Part of a small language model's weights: LayerNorm before each block.
MLP neurons of a small language model. Each row is named by its layer, matrix (down: output weights) and neuron, and shows model dimensions 298-447. Each number is 128 + 32 x the weight over its row's rms, rounded and kept within 0 to 255. Numbers have three digits each.
A block is one neuron, or neurons of one layer that tend to fire together. After each block is what it responds to, as a language model described it from the Wikipedia text at the highest values.

L4.down98:076085110102110115102126155164136100118162129171139124086116090188106135120095152181181178130098152081061136104089123156126162137166159200205142094077162113088193113127117117151145139088103075137128150182152183101153148146147107094151087125117174163129193089118154131143096108121184116099165175064151146117161111093148124095184169141133158081121033173111126185128166146100110108067105120138123118117145141184111117134146154160103174120152105148179171
L4.down504:133130130175126203167124139132100133120128120147166109078091125151159128112189148136159158125120175079122193130122109147140146125135106173138153104096139140113162124126154139138105087115113158126106094082056125127205151124093162127099186154151159096132164095175158111122122072140062153100071133182172117136127153184083136141131142071156149113084168170194083213118101130092148113164082133095136141141164062117147133087149120127136156100137143135149100
L4.down739:088074145097103129135155139073099098096116066130155080125126142151117125103118109075125170115166149151112108138162083170095140168137145032072081089123113147126139077139053161098118137104114156120175079136144138179165083186119133063159175124086085101054096067126152120150150118126142139175154097097112107094116100154156126138168128136129156142145157112137116192076166131092182157119147157090116096093114133073152129186201088166114088150097102138135210
L4.down1000:099134105080086138135080129075094132087123101110076121145181149119078083114098124156152111175123071131149108138141169080186103128119149195085078106148106153099170113151151171151135085170100134158078173117151150150121095156199138161080148072092134137166154076122087137104154199160154160081134143068144117137107139102093156144119120090159105060212108168162144136123086134144126100134173079103130163188062121140120132120117227130116179132115132075133135
L4.down1286:114159142093140113126153117045135155140149183091126114179132129102132100125161182180114165168098133093130074175124152114112127159156144097180111141123139116091137130134178167059183174124124115139162078096099185141142078164131066149081062119178116163108148123158129121133172081160102071126144139148130136121127159160182112160071137122099077146112172069129086111091139147116125176178122133142128131141122208112139149141114091076104092092157130098092126
L4.down1368:164130058143064165140168158120155107181136154091114058107147104162171182134100085109127130184137104116112173122191000097150101147133093083161154175124125141098126142139137140118073085122088144164118052140106151080111124106193083139124145109100139158119104058195110116128134141123085129093183149094168165159107190195159150102136142096104088106121082142200115127184103080121088123130125166159106126101094102088078130183093158132070110149134171135044186
L4.down1513:129158147111151182098160058080061183041170124124144113148086148089080143169147182090133137184150156085079155073119152117087136172113108189111158146144088166221174082170091122123149121123135104144110189145099140143161126086131094158143075086029134170140111127145119095111157113085150169066182122111124134129181119163068163138078143112112134060169072159116156158111120103073127080095131145083162159162150107141142148205123138131184205163166094161088113
L4.down1583:144110145127108067139110158091093125081135024120188164141098121087087127186111177126185107050084114124152144091101155120094140119098114102152119138150065190078141075122122101133152068143153190153071097166075089139120189109198143123192111159167155130142093119158149075119081185089104160109159108179095099124120111106048097092153135101113126155190121132179156124140159052172165118159090103171126133159144161124129125110094100105107158099170181065144085
Description: Mid-word subword pieces that follow a short two-letter opening fragment like Di-, li-, ri-, po-, as in Di|amond, po|et, vari|et|y, reli|g|ion.

L7.down1111:184087148100141123075130122139194163176124121118163149181078143153139078089114122118123122115164096112114148186110165118092158082117084155126036140078121087144127130179150114138113139141183087087169140139106103156171180186146139144098150120068176158129147063204094102128130112156100110074161103103109082104191111113075132155162111122154099108075116115137145073122128087107094098123139198074105086178125085142125182191096059156115160119108116165098164
L7.down1720:094071146141109165055172171125149129127153135128115097125187158093129146125108158120115150168108094184118111090150124113167136133131056158162140158078173098134135097094128155148152108125107164097160130108130156093168170120088080167107124126072109121167123153164132141163184085115157143100166120175154117097095154072112115119076144144081116176192107154136190110095080155132065140192235125124113138171132084098148121149149055075045145099108141152103159
Description: The word-initial piece "ex" (also "Ex") in words split into pieces, e.g. explain, expand, experience, exchange; weaker on "-ly", "On", "duc".

L4.down95:137134128149107129122165128095221133161176145133172105139145059109124072134085201133086104158134151113139127155158125143075168114095115073056070199115084141078099081130114130114149124091098114083034093113154165119132120142123122116109136118141153066082153148170081127115102068118118154058168167167133114163153141108160155113116120129122073101151175135118113103131162188121134137137176122214075122173120152165134086150119113181150127113131126126134147
L4.down163:182110163096074155099094110137109118203127110122142091117125164171127143118148165139062051135098130161089126108105144159151106108120069178148096111151065112075171118155094158135107089175082160129120148115111151127107137129191125168145167072120144134151158170141141112129047146058156110133065145108126123098161117106148111146107122122162164133183091063172118145128099092118154175180143118091085171123205115132152121076132156113115176142143176138115116
L4.down408:151170086092149118150148080124099133136095146161177149174127181117136132078077101091210112133162140125095094122180071115182183094146186158090169110132089155120171167175140166128105184139086084101119124089094137168116111157144115129110118196116094125047091149040087135150128125138152086167133120121197116102094154116124178083145127209137130062168144122150117093159089125135167131108120155129133115157154136133136122192123158155160114107105134108125074
L4.down544:148113130170163127152114143065153107168146153141121105055091089059183136116096118101115165147075177144117124097138148118173116126129126133108090163064104136176086088122107125100156122085157150152163138128104170129152136111132130149124189078138165128143115110138141119115135160150163092136138090138064071174118078077147103123162151097124135125096184136145136052032114112103132185143104050155154153160096067108105140163108060141171196130136161072112166
L4.down816:131130143110098143160131129083140111121098063145137075176072139174121131160107166148171117119092115120099183170145098128132158086109149130139144129141110103195141176190134093140121216120095140129122111118180147159135151095133144114115129102198089089114122157129127097113088109141141167077124125156160135172155131159167147143096094164096158154134089123108140137135129107169173196112156152110144123125109075103133104095075192150157158119109117084160109
L4.down960:151098072122148119122141127099056175139098107184192144127156163149153117107124169181118111172088121109126145089143142194195132070151148156078190118089134120172208171175105148100126111124107085110150152101139070073114133139134151141093240165110182060151147191136115086125090135133108120166145116142142126118170057092125166075093079130106105148185074102126153106134072121205108149095146119146099189134162122165115059082116121125115129120104103202175149
L4.down1051:088148084133129127118119117123195105161150193117109141143082129124145107162115121109140162085161105039134155185161118146158136161166129089131118135164149135093157140154101206139102141129088098079184100102183125120121125101110186147137153093106094099100110122165079151149077135155088133108133153064127091122131199163154110131115158094115109111126141153078165110145108080138142164133136120163125067172137137139089149133173112142139112120137178125070106
L4.down1231:121117097111108181159164149089163145133105152084136113134129117077155090075064120087098159158133133148175125144110094094156135123117160139143110118105136115096091095086114128103159155140119091076131104140169135135089149108084161149072138089162112146138134156182158167147110127097034127125164126087099128112110185107105170136113121145104094111115094160124120142018078130128104154132136103100077090150112115060087103184126144117181170114092151092182133
Description: Nouns and numbers right after a count or ordinal in biographies and sports careers, e.g. two years, first goal, seven seasons.

L6.down439:176177081159133116143125134172051071110106148078108107098123121159158150126157136135091114143116205100188127169116130128180119100131160117149156113152124127107102155140138081079120140178102162098110135124062137149083098129113099142117161105133152158137129104108137170053115160109121086161142127116089165174140143124175152122156099148111154083110110143100123136138129148059146081106114146145130119032155139153113101138120150157126149142093176113077141
L6.down1112:155149135095121098169125112147181114167111119173115135130124138131144098203092169165185049087115134143090123139114023112118130163106168144142110110151121107093143151095120138141162095134178131113209086108100166141047077102151166068112158146122136113157184123124112186136127112128140172128130158093166076122159179119113144100137118074126119080161106080177210142139098143104131075129134135121089127173070098112160092157129091152122086114138139126131129
L6.down1156:120169128119142141112168114089104078155105150101119161099104129149195136148138097125062115148122138147180139164154101124200146125122097155164171057116120070169116082131081096092171147113148141086117100153127095117162112202152174138119151173168061122132161153157114166110090132119123102158098138088167117071107092123189151112100183137074159181138086157129143078185178102134136167159142146215128119138139059146115164158139118160144192130114163155112092
L6.down1622:098100126151088129159123160128075152167203121135135214129128140104177117162138144100196072103078119130183137155132128186156107140088068129188138127113098078107112122129102164123162164115124085118124161114115116150129085108137181101132141117123151173130119137135139169158157151071159145136081113031139132164118144123117097170147121117114194112129108118114086139194118125072158127171186151078033097080097109100126172179131164168124166107120114168143145
Description: Second pieces of words split after a short start, such as Ear-ly in Early life, E-mer-gency, as-s-ets, and phrase continuations like As of and as well.

L6.down55:097104119094135197143099113142114087070111144135187143132103189110127120096139120128118128083126136128198115117155115140140111139133133101138096123132146081185089148144117157147175070127129138124129112136139120106134100161108110084156099188149079135144120107140106156176055109170128103193192117149131142150146056103088176103176126178071135185125185113116142096093103107132134102166142151155149130092137124146124144103125141092074135108117115161165093
L6.down422:084120121160146157167108125121100077110189130088175070105144101112179095202145135124152102129114112076113108179150140153147138136114097166120191152135158110162132130114101143092138147138135139136135155180086155159125165095166103049151139073116116150099121182095108173153134115102134163131184180111117086122165106127088107111092112101186090147144109174129103109097113128093182092200145086142138152110148132135181129095091178086133151099170103126127085
L6.down1431:099113147117146123098140089163142173124080133138131061116173104116153146131125101143101145180118106106074111130079111125086139139094088104152126125162149158130135127113109171142123173170127104121098129088159127102167153108153152163149202084113154142126097105106129120150166116176129132094159139131099161117113141154173124168128168151048134138151167073133141096150118136194132178137131117178132145113059115138109101126146153139105095128195128137128091
L6.down1707:132070142130086107094159121104111106127134111116081180128102095099147070156174128094146170094092139096139130180127116114087115160172141139156160144141186116140205137090133150079164104153148082076142079104116165205128139136116108095145192124206110104197127079182139138119146167160127097197205171111104128158133098101113110211120053126119081100082126097161123135125137072144141156069154093178156165113073136142121203098122119066104128110019115138135130
Description: Short word-internal pieces inside common words split into several tokens, usually just before a suffix, like reo|ri|entation, reco|ver|ing, repla|c|ed.

L4.down44:144157157047164153126122085107173073165137122091090060097137123135186044148117107099159099090142094129068160173155075159095117123146159133159134115137104092136189119109181068107115128086148152137141128094167119178158131103179056154131098132185070130148149101126050153131088120101110130187185141173156141142105038075193113151158134101107152176143174122101130110136149130073111137167057087139114175104122099137144122122135166078074142168123122125131161
L4.down217:148132077124090157101195114094123181109148174066102155138162149180175144107123139107092223182119171102151141073145120096060184140121125128145135116227166082087132126121137139067134105134114099081199154060122116103083084116078176119126132074067123137151074125159168092146130120088122124184134109169111108110145122144152138117094165119153103143124182123096146098042166150129154159120120124124063177195127138092105182109075123137113079200120110124099136
L4.down300:150153145172072083157134119164126076187207117101121115120050098114123121081177212058083125161098151133137187097062125109124107164093126156106108112150131127179174100131159134153147081199129116158047158124083128136109119148130126097111153149149128053134083110106163131121103139172157185139156171113080147070130138152175160121133159160130171144099145136105137170092071112157133141185127113133129149114115136127121147181124072171167150098117097182088163
L4.down444:130128148151158143169120164176080110099132112138153085136057133159132096178116131168096142102123080096141161123155096101108103129120122121131100112124145170111184065099070162145066088170116111105160200114137129092133162109081131138177087115134124104123104079098129131106091171129159134120123138169075155142191129161088117161115164063141205192119170108196127176162079120145156065076194121111180108085152063132112119100109086152092124152085129165132094
L4.down584:184118144086182115138136131085094135162097095109131121168139129170156107127117158123143154144105156123043190127067121131113135181151103136172128151147119121085198155134170138111116122123105129116097170112102163114166110082077101146100135109127105103107142126114133125142140172119123072089104141126126134141138142171138040090092168157153099160130168148052140126111122104088150075067170143118136162131141168111083099087086081148126124045094100150063110
L4.down881:109108089044115107164155135163205150124120164144162152113202134100104091186104116152136160136090142083142133079107121115091105171126166113130143058109118129177145099145129164107105108132150187180103107079132127108153106127141102125108123176149107162079181125187169162122068134166100152084114110133131128075123065120133121174177152124097115085123142113114147143145187105068173147092092159122157150140057114133139133049099138108162119132129107142143188
L4.down1314:150128158119123125155146118120156110136191143098154128138098182166112100122082176109106151126166156076119101147072107047172103098094136151125143181076130093131145181137133106116088144172112111085094123129145178090109109130139139065117132133111174051096124207158170145141119103111165078119134121108107119120118163107198171116111070158113178182171104111148116161100112168130083133128088152117156140080052108160149195144129141122180120107110141117173124
L4.down1465:128115073134146161129116137112121107076105112083150168208150114080087115151078131100125124171120124130102098153134064168131145191055130130127083106158173110151158130150125202126133145186136111166108117136174136139117110084086130091129171169136157161115109063168125143123086129085117139107123124150146139064110108156176039164130148159129139109085067127126117139162105100150184126085091098150150149176102149127157110142109128166154166118141181157124123
Description: Second or later sub-word pieces of a common word split into short fragments, strongest on the n of ear-n-ed, also al-th-ough and al-mo-st.

L6.down523:183148141142134118132191095154103133066156164120107123092110086169182180125115133114157093150146105116155117148194138144135081115173131126110112095161162129086082184144124162087141112169095175165198154091147155161099153181134216166080124149119086075101071141109173157133119131116101116122147108138104077117123198122189144105095162148119078144132098085140094140120136098118159054141141130143109061144151094102099112154164093200139118076170125142104060
L6.down552:159090068049147084190109143087124107072130190067114148130154157111120116149104155137142110135134092078125116165137137145173074108116134153111127122089167175109159140165080121134144068126119149105163082064239143101120146068111193143125119126095091096133110102115127107106155118104135134108192085097063133098124183103086140173154085099205089125117121150125157128152094140130108189106153108151097135169186132133096092134112127157169133142109121137138137
L6.down1236:087078213139132152201095086155109129145096131137205170143196155099149125146120132092082098159157146122078137069168076141082171152176101092145092162104127171191145150206112127131146122147127158144126082125156130115196120120129137199102143118103142169090156100154119164123144100169128140170167136132141118043071180129117162094148149111140147171145098107113138135104088188124121139111154116117118154158199124135156099115117140134109047128136148090176173
L6.down1360:139109104105083112092073116126163170186114124098135155084171090148118132138167108164136147178100098126146121115076138162176101151124122091122194123186215138112115131112097146125148120158131135131157109084129164118084060139083138133081139142105092154126144163149151161169107125024148143125143164127105076139082122150099158113100149182150126114198105175170134136156182086060137102150114134043127132179167144098138124121094114117157136080150162127157152
Description: Final word-piece that completes a word split into several tokens, especially the adverb ending -ly (original-ly, previous-ly, vertic-ally), also -y, -e, -s (dynast-y, sever-e).

L4.down55:106120148134138089083105121164185118173123106122153094156179127080132117126110111120141082079093111131128153132108071144182080100136099145090089151130155096067146091120158117134161117124113091117110121148150141132138111173029185145151106150098084100144190148120075192133112174159089061140162152153150104105142182078165104131145123132095114124140090146173160164133118107091176151129172085111091138153127104092119090122187163141125135166165125105141141
L4.down129:122105160172108139123146133097154155053142108145181123132083127125115191139111128148148105101117096136101159116070090183140169121121106148054130151144090124128173106035194126199122131150108209100151098146148180111132135161145100125113112159176153110141147161160153131165082095090165254072162179151201141161180097138106145185151078131121133115151112115133181117064151051086099136148133115160166164194201119140113119185217191096122157036154112084113120
L4.down325:155117170156112146115105172179150201127129160132142161187096179113153148092129124098079076118163114165101105164085033139152083133102110150112087109210124117125168143139180125134132126148141097114173140126137098134089120144129185151092130171162074125102133142142039090152160116150135161088145141121172124128127147146081163074126126171125189149142148094125149076053021082138154083123086181192103146136137109142121103169080129104110129111109125162194112
L4.down415:112077137126124152105152147147132162104140069142187153143081095161079123144124115118187140127147084160105070100149087116128120062163104094106127136115076177135150129127106119142149160194054140108123112124126084189168139176085142133140110166155084206117212132129169184180060171140118133133144173110165101117189113095174156159144096157095146089121134113086152144069101095116122174184153106132127117068116168130126109105148193105079161153116105156163167
L4.down489:117170067143094151081171179105137169131127113133136089109108124099126232100099136121152068068144148102142107048093130103095129095102087205220152114135118097179114096101162130093120142129095189094135132160155180155105196085076165112124092117178083130104148152100086159133113091071086085157151159105140142140142153143111084122120121180127169086120167098138175109089137097102124142197177191149169136163094144139108193148110143163127174110128132144179093
L4.down888:106109078153112115118110112119133137066136130161180135132094111165089085127132078153176117099170151119164108139173173126156217093151088136154132075124109086138106189106122155148106102143111155136092039107133076114118104163151175154202160140077123127095086155148122155162079085104116140154172096132090163157101144081108171139174161087096192078130122103114139142070126154169128138111091143158119103121155117132133097118125153120120113106158090153124136
L4.down922:139118149094170163126087130086137111073148110139109098137079118101138146059045139114207177130160096105192177080104098144149088176142142182188118131116159144117151153165103086164121142148157133199066115108135087113177071143159141145163118148079132139151138138120089096087124152142153105143074077111128111063097087134145148204110105203076168129100102105135136139173114133116171112152149113142162179136097131117164126131103147157136063069082137157116035
L4.down1781:038141142154077128138108159114092136138078122146120139199102122141141082149118194172103123145105084206088117121113149122183180135127159159046114133189122092157095060142077146123059178106158194162075160079119157175144158092132125064119141124180104057167135134138130072135149145056129115099076128143106071076146078130122152134166104158134130135079170173104098113121106085140118124164123128137144140121138171101129158132093063133129135141154164102143164
Description: Short word-internal pieces that continue an oddly split word, such as whi-ch, warfa-re, refu-s-ed, Bus-ine-ss, ho-s-pital, often inside common words and names.

L4.down37:163146074083168063120085135078130143167113113104075135109114085204094082170123204159122104065084096190121112132164151100081140184092149058136179165137115104120118114110138101100157124167162188106114118020113123148146090098091182100129121085125130112102124073134100137098089140099172190161095168082179136175091190133118130151092119151147136152130176099145062161138104157109155143126148125191180156144093114126148132196094157145175092148121117087123156
L4.down238:117140140156146103077126071106115097112094157078137144143150160140120104112055121110185112122161128102130133081187119138173076113128191132160129082122120165114129192132203112105108153113114123136156149105119113130097131167108137141101170178135099093119127149130116174122158148109105153083108111089136163157175167111106105112079141125166142115159176141065132142181132125137159156124135168171113136053167145153176108160142135171116099080077134155063088
L4.down394:088124115115086188148097162133103151134163123110079165090164136163144159132185159094192162150159127096160166138154175080151159093139140143126177138126096103131110128102107109177170096147175160096176119116124147165181134101130121149159147102101143094135129096093082169160112165116100126094143128122118099116121124076193092161089118173120164057146080155153140053130147131120179146129108060161098093144089113128152159102168056073187151131155154155121073
L4.down934:110131152114195120138085173078126139151119122130081129125167095148142100068128128209149126149135151129105129122187141157140127128160099124131120168108090151086115149118147017138138111140132132128089104080108096142138156117128196173173101140108154172152119078083157097095088125126161154109093133108126118159170127111120086140097141116132127146113111111147155149128186163091142178196140084127090123177162071162145096127105120122119102113137101111113091
L4.down1024:162124129119087126112158104029114103163152119139136119095073137174147180111113170157133139113057129130080158120062137119122137166128111109138157161122179156121076097144114107070152159081165166197129176064154076134159151154162142109135123069101196146111113131113113120082120183068188166154128116041115133151165131115148167162138120126105131133125088078137147078063165139109134209194149168115153110154155120172154128111154130109161152134150130104113073
L4.down1228:154120075107132124161045095128116155116112129146168158097135141126184135179144150139131130116134121122167102116129167176124180141104124123146129121054150106081117112155081172104136109155120197135123112108113141109102182098158144113172149132178207163148129158086182071145126135102142084162168165049177124104114161114086205152133107145156101151089137074140165132080149108162128238143147102134160125083101137147139132175134141183199133169135166109157149
L4.down1363:077205112137120120172132057098077121112138115078147131078178145124160148123164150121146172133087125151069103076104118160066079101105174124093141120130126156094133111147121076061091085120115128085144155084146161173105092159152155146065107144196124145119139149141091111129137110121110114150150106116164151149168118125121124169146120171142142175104117100106119178147092128149149100173161111124083124116138120174120119177152119190097130174057128124102121
L4.down1556:102099152111120127145110106122165149133096126076128109106143091163103147143135144120131127111151126086113134103110157132111116129109170122084134120099180142132134089138127141108099122105144102193077120108129137096090183135140182044087146092076144159166139127188149100097044124088111096153100138192108114084150151147193182186172126094105109076126162085069182166108168123144140120088183104214142040143077164127123156102136180183169103101104142121101058
Description: Word pieces early in predictable formulaic strings in infobox or list data: website domains (waridt|el), decimal coordinate digits after "38.", species epithets.

L7.down326:086065150123120137149136163156143100137209100069105107122144117121096151114125115149139150113160137151149116097084129115104141144174147141152157059171109114160134157119185096129145113123162157116121147154144113094107110153106144167123177132123150170128151086077129165106103125101112062076164164118136147100100140089097121135169058098163162186125079128111110143217061124089131129122141161100154136125153127127100118163111156205096086088113095195127122
L7.down744:132124116195142104125078159060141133091155051175120117109128071107127161125108119140122167178171176126089147097126155104100118083173117178127150114107037098130094189127165098091108067151106104191144084170141157144129113140142160146148061114198100146121096103102130078084140140124131088099161154065121068105128149076076109172127059178148145126118127129105130173157101138158088133050090158087190181180121133145127126126138090161158214115133122132144149
Description: Inner word pieces of multi-token proper names, especially after Lo, such as Los Angeles, Lowndes, Leyton, and of in Museum of Art.

L7.down763:117131111123133116143163113133104137211157096135089107061100101103147051139112145143151158092146125107130112108116112112055178159151119255096158083170046087142111112098112137110114148102118086096166140100117110082123139134160151115095161106125152082139165112184145138105164157131107155146183127131138166127114137091184104166169188147147106125115147126166155147136105171121100099119114147134210109111142138140118155151148084132128195106167163078112099
L7.down925:151048115149138097100138150128072122127201094042113108097125167157115085121072104129141089193135159126141106084122195064147135130128092144148153159160189082172093168111136186133176163109125094125116145134185022204094177097140183134160149204110120137119135142170095167125061152090126136170103151161114143105147115171122138154113099144119137127131163099190131110198123159161115098131117105141141067105103136164095104125087090073174126058094138164183132
Description: Word pieces of short headings and field labels in infobox-style lists and wiki sections, such as Origin-al release, History, Personal details, G-enus, Total Bases.

L7.down397:096098089056125128099093107124143101124140190133096072091104150171146097134105132137112085109093167124095117111163179157079122125151164153070137140049169114155128127174136156178125067158048079168133179126178159152118108116130078168120100114195177135135067122166123182087134108098152160147095105145049195124175129143105221111113110113138144132123129154132175183154081096134114136124181115102063086120151132195114180114103145090158130060112063120155142
L7.down936:143122170135141145122150100186150134167130166106156076089121131127128083071117145189099080169154130095140104092162080123128110116189099112187124080146140112144170080155091120163074164094166106127089121110141128107096153080146068127112162161134114129143145155145088144118093135124146169065109169191148104147138148194181216160148151139123125088118157133089141085098137130150166118080120212140122128146078186124089157160125130096174124106080106167123175
Description: Short word pieces continuing a split word, especially s after vi/bi/ri/po (vi-s-ible, bi-s-hop); also un, to, of after words.

L7.down313:103125181166172135123085081100080100125183181101134085129145071164127116083151126155115142178072110052109127110140063155126149233076130077147122104150122108033077147171124144179072143149111195136043114065193159054103119149108112070157146128099207118153163097130151146104159173115126189127130140096133097133147158146143116150101128118088178094129139090150183061195108117159190130137055164120130100125093136095111100102118154150123151118109086125160101
L7.down1131:111151109110152140076123118127134105106100156110238093122152162097139104084127068091142184120095104066144148086104136123078168124107162117138159106138117043069163098130125046146188124153099097138105146089146138147136157125134149125105153141080114133153132154133099073108091133110081154113108190103149161128133156109105125173077128152149210109139129129144163121163098137126129123177093144133162168086208096133135101122127158134099149123123133149126154
Description: Short subword pieces in the middle of a word, often the second piece after a capital or short prefix, such as E-le-ment, E-ar-l, Né-g-ritude.

L7.down1442:175090086089153080116082088119143102125193139113190096167084147154201139120132103103088129161076128166092179077113124117145158117134097157140150137143129123137118160187150083125137175134160146083130129082098164111148097066131126091146119104129124163160138111099136132124096113162151059160066147162107101100067114190100132091185111146166150202094105172169100103128121112204160113178157161072094101111154127140188133093140151187128141089112124182153106
L7.down1771:137156167185097145145113152077072134111058187087124103105154112110102089119080114071154095169126076142147119151104060118163178185107091171173127095127100103156138209131153176097121165154167085134134094127126103134114142134140158144123129099124106190156134160112116141136153155147106109136130128181151164138135164141141149130102106103176096148105099118158163143116151107162149155093145111167133119094076177052124115110077197090158107178111104066149161
Description: Main verbs or their past-tense endings right after a person as subject in biographies, e.g. work-ed, played, served, held, made.

L6.down507:114111159130101116070108134121078148151186115166122127159145140094108135141218110124114105115171128117150161060094103129123163108144091124066182150148148173089171102129126110120170106146087092070106148174146113093135168115117142114153104176130115172137115166146203111144138108097133140183122145141160144107129147073078145168102129144163132141210100096135177158104153146220086140205120157124142139097119168131101118073215159202133164112189095163092174
L6.down858:174121125097145104069124187129161122149131123119084172147118088138144077100137106097121161106110104085135162171119134160099102055115167125124141086133117198124105152085191115061128138109121102090119062162112159164124137137145123128188120182122159113132068183139126120134137142200108139124167163161143110140144154131167176157127132130090153174092099121116151141114090179198164149137129136096126116121105069106132112124143153155093088130154178136106107
L6.down1024:163130064167153125116134131109167174153138066166169094131126174108098111073161111124135122087087158157160129143071147089155151071136162146132112127120170153086098150109150140116120144056116131138113173145138147152141163222117162110107152208146105136131170132121112121141118121067103166170178071214104178153162143105120128171141143108140121106156127144158176140149161188128146144093042144131116108150213084136107166145068123110167138131182159159111137
L6.down1028:131118152101094082097114115102124087127103143153100142117085093159127145120147142160118146145180213156114081149117144133171051126187128138094097114202116073133110139112166106147140123113130178118107051135131198088107125099084145054198154152130095127095134177099172113188110160170115142083160107130124121098126105121212121127163094111131106094098115184128181180114117123156101198111201143106145099074101146107110094115114205063147147139104166084078146
Description: Number tokens starting a quantity or ordinal right after a possessive or article, such as his 12th, her 200th, a 5-4, the se-venth.

L4.down252:140176106121127164140085147118161166107128099159118081125156122091073195109124152098095117135129121121102136121103109118087106133085192149164107135131116109136124182212098167130183149144112205153143138140114128117129122150138168083151148120185118171109128094202086055148137173150168043152127133108147127167151119163103167086187108129082074148188101185144149113072149106148115169117141094148142134178152122123103083174179121107120145170091127093107164
L4.down1126:130100124116129139137166123103154090128112102136038116112111163065131139170042100105153129157149136135102140127152089114165141072131126183188143128125143148080095108123144105129139055095166071142126170137131144146113155139104152214221088176114080145135137143133138129131126109036094132129184092121178124190166099106138085155105108156124171096102149096114123102086106102180170128200137094131145142162111113120219149177166138125115127125112130153114072
L4.down1156:135121154095147130077088160121084126141129145090152103110128132154181061170140146189110139143129119156074155154161102079148154161116141125161131128125105100146096189097149113137081152155104078148131149142101133108171154127153145149092119103143026189102102126064202129110095151153160107110142119189129112075138102130167128132104160127115125113166125141154095105132144123129148130108095177141075136181115111144174127112114149173139110130154136097077073
L4.down1266:087100147116154183133170172179151162146123128142146069154134113122141112136115087124147176149171146140164160126099164150091142132107126150191135085097174157119073157165142139099125165125100093151142138206166149128198147122164168163114103138080171154093217146064134136126100092122103110093147083136117154133156114104093051164114101119089063089164110142184078140160128140120109085069083104168096162112095110112063130177142092134143100132167128130075115
L4.down1291:092122118093148174119115094118082077162104145064160173061103173155127093124066075145126148104147138113165113113166056108108080135131109151152139173091172132133102134121206152141083138149118115154138145131147162106140184124118083112112080128095111163184122106131083105127133133116169133119165127177099152113130163157103121123092114131098158139116142150126080189178134144181137028153108110188150116157148117128104113108144131118100102098110128080141094
L4.down1597:098117184111153144123115141099125139123126139118133116168121129135102137121176134101113169100138129153127146255141115113153114165105231119173102109153129110141110128119169142138135086113150106146147137103142125143135129142111145148132153115119130124149122122156119117101113114111145106112105082119133124094114122097104146119122110132171072090108120106148024133170140133255113074117122140135107103092102130137178106124131134103144141136109129128139139
L4.down1774:168129188129156076094099057112077136051148111107140094132160179089182126108112092115139054146165113160073089130151132195193079156133118131114093114068104137135146173138137188134079109142126122163095129163110137094130165130060124139190170120156135129140145146105126125143117136161130160147112140104061123114047059057146155154137102115143087101120172122170133170161141127084142130134124160160082154099124111142128128056118155155060123142188162088056105
L4.down1791:127085137102100101107164111130149132122133152114114170086208132146112131131153075087118102137096097130101108143121031124093162098168078100112127116106198125094189105107129215105215137176055088127084098124148149166111113133128190132138122076145113141103193100107130177129134121150124107053160156091229161123158095119139072107180142118115096140155166159089112113159099145066170089149146224125130116103151118095150154154145195172100128177143129135088115
Description: Short final pieces completing a word split into subword tokens, mostly the adverb ending -ly (apparently, simply, rapidly) and final -s (grows, Apps, times), also mid-word pieces like emp-lo-yees and Tit-le.

L6.down123:116124112125108122200139104099066093146138132130062134142129134184142159120145149058141138136084093122122137068129148094154129156117148137114137111105123132170142046165131092153231132105061149149125103167110137147091067075142091135118105098161174105158138174141120141083168202145137162142189082143138127126082120147107140101133118087114062111108138168153184179096121106119069181163158127098172162154125111092138147099174121085130106089133149165103119
L6.down1176:133180116142178163128109122172154108119113158134115150128162104211146111184078148131108138148121107127108104096102148125142123128129108078123140079148169105170113130108093162153129086095118087121151086124077151190073087154135097119141114125132135112091112120185164205111105106163077149143119061137134106191126186140100120116131135111067143101114104137122149161100050097109131209176079135148122150058113192159137128152127112106118148110111173150127098
L6.down1624:191199116091133144118126138109158074108164115174136140163051088183137157126136148101105156129100140137138144105126162119100140119158111076100186159124122154116092119148089180130117155145167096150110081114124129163088108139156087097051087074149149068150157185140119158140202090116156113075122093128133076117131130169110145086123164135169143172102130109103127123137114150134174129159074130098174134135172140088168181113048184111062183129129082150133081
L6.down1644:070112173145158125114112137097120116155123126150150114087104110172135180151180143161144116086088099185109101064169071161119181120126133138125133202182125129141074113135103099089193142111103097159138129159200135159121144091133106133084183160109177108154096090147124101074134138129104137113102113151179064070107131178169123135101172181113111125148135092099131109112163070162165110146101131156142134150138153130139142171099151098170052161117135144111124
Description: Single-letter word pieces, mostly s, split off inside longer words after a vowel-ending piece, as in Mi-s-sissippi, Po-s-ition, Amba-s-sador, Ifti-k-har.

L6.down920:096121190151195160169171147124151126172146112165169148128096090135156114209086167119078094091133148143113121133118104186138079106171093112111137114087096113149131103104157185133100165122128140146138098101158136128159164082122116129116140195142096177127150165164105055146110176136180077104099189149146116163059102133149136155114089100191135128159116137168155151139182132101138144149122088121082147091118162118119151137090125088105145107119136115144152
L6.down1528:153140106136143127111123121169153149134153106059139140175130166112166105114132136097159109132133107118095151149056099180123122108144098157164104135167072003106135081129168141120112116134074133176111181127073168100118130143125090090183123160066193112200118105176123123096172144108146093111088159107101108192134137147155121161168138185105182111132123146156095032090152120139172129137101126087180109112166082127161118197130169129117122130118158116172080
L6.down1540:121115125060121096103145120140095171089133114112158169152086087192148123082095117095114144150111146099173122165162093129135096116110126094127111144172097088145167154141134074210115158058114161111182139096192118227097083127081079149111093080057122159168110137113095104108083125139091084156131146092086118109112114141153110102175149117108147191110143125132143097100155163215135168120112132167056115162131112153085119132114083087199095115142147174131160
L6.down1740:160203092133138138132160064110137103172137139154124091145125100128129176097211164148068089130138138186102099141114130159140063152182108137086112101130089132147168123155147173140139185151153118123120124138132133097149092101156140149084147138095120106125143134115123060136158109123175126144100165069140076117156169120110110092070055130093093162108151149134159151203183094151123128104121122103150126168134099161146148120099103136110112118090130196113209
Description: Mid-word pieces and line breaks in Genus/Species/Authority taxonomy lists (Au-th-ority, the break after a species name), and weaker word-internal pieces elsewhere (ga-st-ropod, pur-ch-ased).